{"num_hidden_layers": 9, "intermediate_size": 768, "norm": "layernorm", "norm_place": "pre", "norm_eps": 1e-05, "positions": "rope", "attn_scale": 0.177, "bias": "all", "parallel_block": true, "init_std_up": 0.049, "learning_rate": 0.00298, "weight_decay": 0.0, "lr_head": 0.00595, "batch_tokens": 32768, "train_tokens": 182700000}
MLP neurons of a small language model. Each row is named by its layer, matrix (up: input weights) and neuron, and shows model dimensions 0-127. Each number is 500 + 40 x the weight over its row's rms, rounded and kept within 0 to 999. Numbers have three digits each.
Before each neuron's rows, "fires after" lists the tokens most often just before its 100 highest values on Wikipedia text that the model never trained on.

fires after: " in", " In", " or", " un", " de", "s"
L4.up17:565511513540440484485463539420450447444469463492453569519472569447548494561407537455501542433471545519447480432461570472459482514518521563482463441485488508498491497534559469461473520518496515494546529521546454430465436477526510499553514447554586492540501530463501484566471549538534474475560578518466442490475419469469522547554487460512476479552522460547468496562556452494489518428428

fires after: " S", "s", "S", " con", "il", "/"
L4.up620:475545559433512439453477481576536469536449474474453488473566547475510466522498494456511549499549494508435448508469510450476532506462474494470489467420472461565465556493491501459503531469540530437564485507537496417453490500431462562501533476549488505474534483458485518543529520563503493417484484492579482514442460505495546533599511437464495520496416453539512560491462456514536533502541

fires after: " a", " A", " an", " ex", " in"
L6.up605:532466447485461507515546602458477520494532460533490550475452564488492542514471405487586453588504448503425538398493540452563441450554451570510470457489520432533453475461533471571497522489514573554495481440488462429476470530513453510460521499504499444558529544488460434420548517441522487508525539484526521534548465476470476491523513483474465448524544435539516476455483565521536545434486

fires after: " con", " in", " ex", "in", " In", "con"
L4.up644:548504568515509507555487543524521501465483453514455563485474570426472456552494410427492478512501472518435463448424539481527499496538467491466403446461515529489454604556504528574500485535486467524540520469556499508468425447495489508466498491527485497439570468463493492490528504501525453531520522485526496529484495534504474468454525513527546407580495435570518462495432502492526515421537

fires after: "s", "S", " S", "es", "as"
L4.up335:499623536440405475472487504543528451468481502493463484521454558480598509562498472412525552512504496506502466470462500474453572522504439535434508399466522460492483509534543517531474608468506520516551508511513471478442454540477432601553541448569520496479477520497430521476480440440487418506490505517476478480455546473483546494544457498524504506535491449543503532478479491466585477477477

fires after: " ", " is", " S", "S", " (", " ex"
L4.up635:516495509513527520449489550568528516574472455489500524416448495502533492527506523522503510487578541542535421467456486507464501446519483521539499455439435568503491492486496529453520555488433477515560525510605492438531472496372495545520432507524564522518533454451481500505453470513501460500515592499534478537526401476451511494527535499462526499491459473557468444503457453451443446485537

fires after: "lu", "re", " was", " se", "fer", " he"
L4.up182:414452481513566455477540503522484509454429441512521536470538438496491498490580475459482444490503544535477457503435577523513570553575482440533452508431507462515431556491478497469578490455504446440470484536507484519581502478543516529539438498509496451492541430540547480464541489476463496572460489523539473537585514520525515495583489504526564405490469526490500564494562468502484516483548

fires after: " the", " An", " an", " a", " A", "A"
L4.up5:457502492537495478471516555443518519442551446552506500488442515523482438564522528518473517517544475505459508451512521471550483445495475469483415474428524510491421518547450508604496509498468475569518456449548388519405475565494493596484412522491491446519500487480519502474517446538500485575523468526492538506486476561478457516528501477496499448544503427491537525454441547511487539461414

fires after: " Con", " in", " In", " An", " Al", " the"
L4.up12:571479499491525509536523551458591511502592486518508573491504459474498500558421463534507522523550517510427564534514461490522502474499485558452514521451506492581447548547502520527390484458480526460491431479486500472446528546433449508446442471546561457476521502503518475512458399500482478502513534478497441472516474409473516483521525522518463517521503502483496455492412487506518467394483

fires after: " con", " ", " the", "-", " An", " an"
L4.up469:512516508544522507479573532482560492444568424504494583498501432508539549553474427492477545472487496503464459505473530525550521471524506523520491475421473456586461490515482464544471518471519518562463464510462468538489503492563522584540505439560528476507516489426471512518500444508512474544495555526548435522514407537506464492495485493499441499555492439525493426541482520495467487417458

fires after: "s", "us", "z", "S"
L4.up379:488534510407511453410498521537518504480528503512487538556442505464512550496525518460522506521497509495434532546428493528490493475540521541509446468434444440488487512450477528474502549482485516535520554489549416406419512630418466487499491517585525551488497442508512467496547499550507420493509530470545504518559477467464542491550552483495472428451513472470522496565492576543552482497519

fires after: " con", " as", "°", "s", " at", " "
L4.up30:554455558486569501415447495491471438449476487544457547550511520491516518470478440480511550448462506528458413481469435486486471477510521516486437415474499507545414501523512479488444561472510498499526500458517475466498461493419486566435484485489508490406590566476448502484544530542499513487516500538469543534466468511500488493509571519483468518564496393508566481527503507475573509457534

fires after: " in", " at", " is", "c", " as", "s"
L4.up604:544537538460520466472492582510447468472514448472501571444500532430531520501406481500494615468542573441502524530473492533575491476535520572482456483473493438537462564437507441527412534549427471491518523458527460496487391490477516505477494487554500534494572495490456521499551567565516503500524471426509497497503534442460493556488515498501568445572485441553482527520470467508507485450524

fires after: " co", " se", "re", " pro", "lo"
L4.up678:559499479479461458519534568551555493467502441494469527477516485534553543489513493499500497484531596560480465494479560478572509552569544462590519477411529393488460511491519507546564517504466568484489458473523499503548496526461492510498542416465447453422504489512482463471546499470515520472515456458547538535510456500463495515557496481461571498514496449487549489499503494438517578520504

fires after: " re", " (", "ur", "ner", " was", "er"
L6.up702:564505593519511550503502521517474540518500473530490560462517529533464511515485485599476502409455455493508462421497551427518567506563489519501459527483499475553454485530484512468510553487521464479503512454478490512545524457491505493528404540518466478531469521516498474517484508521465523569509534487485414492471535469520516530535512528502472546457546395511485597479540457567474467446527

fires after: " (", " dis", " re", " Re", " An", " un"
L4.up679:559482513490474495523522501533565462502456450515511544532572549529554474548386500552472514461496554524493503428481474523458486518545498433496545412443466525525471462562472451461449596485502517522436481431546551519512486491515471535503465463532473489501514486457495486530468488482489521486488565573527391504488517446520536484540504458539505449504502493504455476422474457487525445444503

fires after: " ", "s", "k", " at", "et"
L4.up63:533539562540555516461492555470458456469490507539473499549496510379492501507505514477431621456531522508468527504455488425443582547501570537495435452497568497503477526499507587530494542473559505554552566486442512517491433530482540571496449535535501494470539504380475510496491441466471498493512537448579540493477471581493549476463485531503504455559554512489515592468476529513535468482494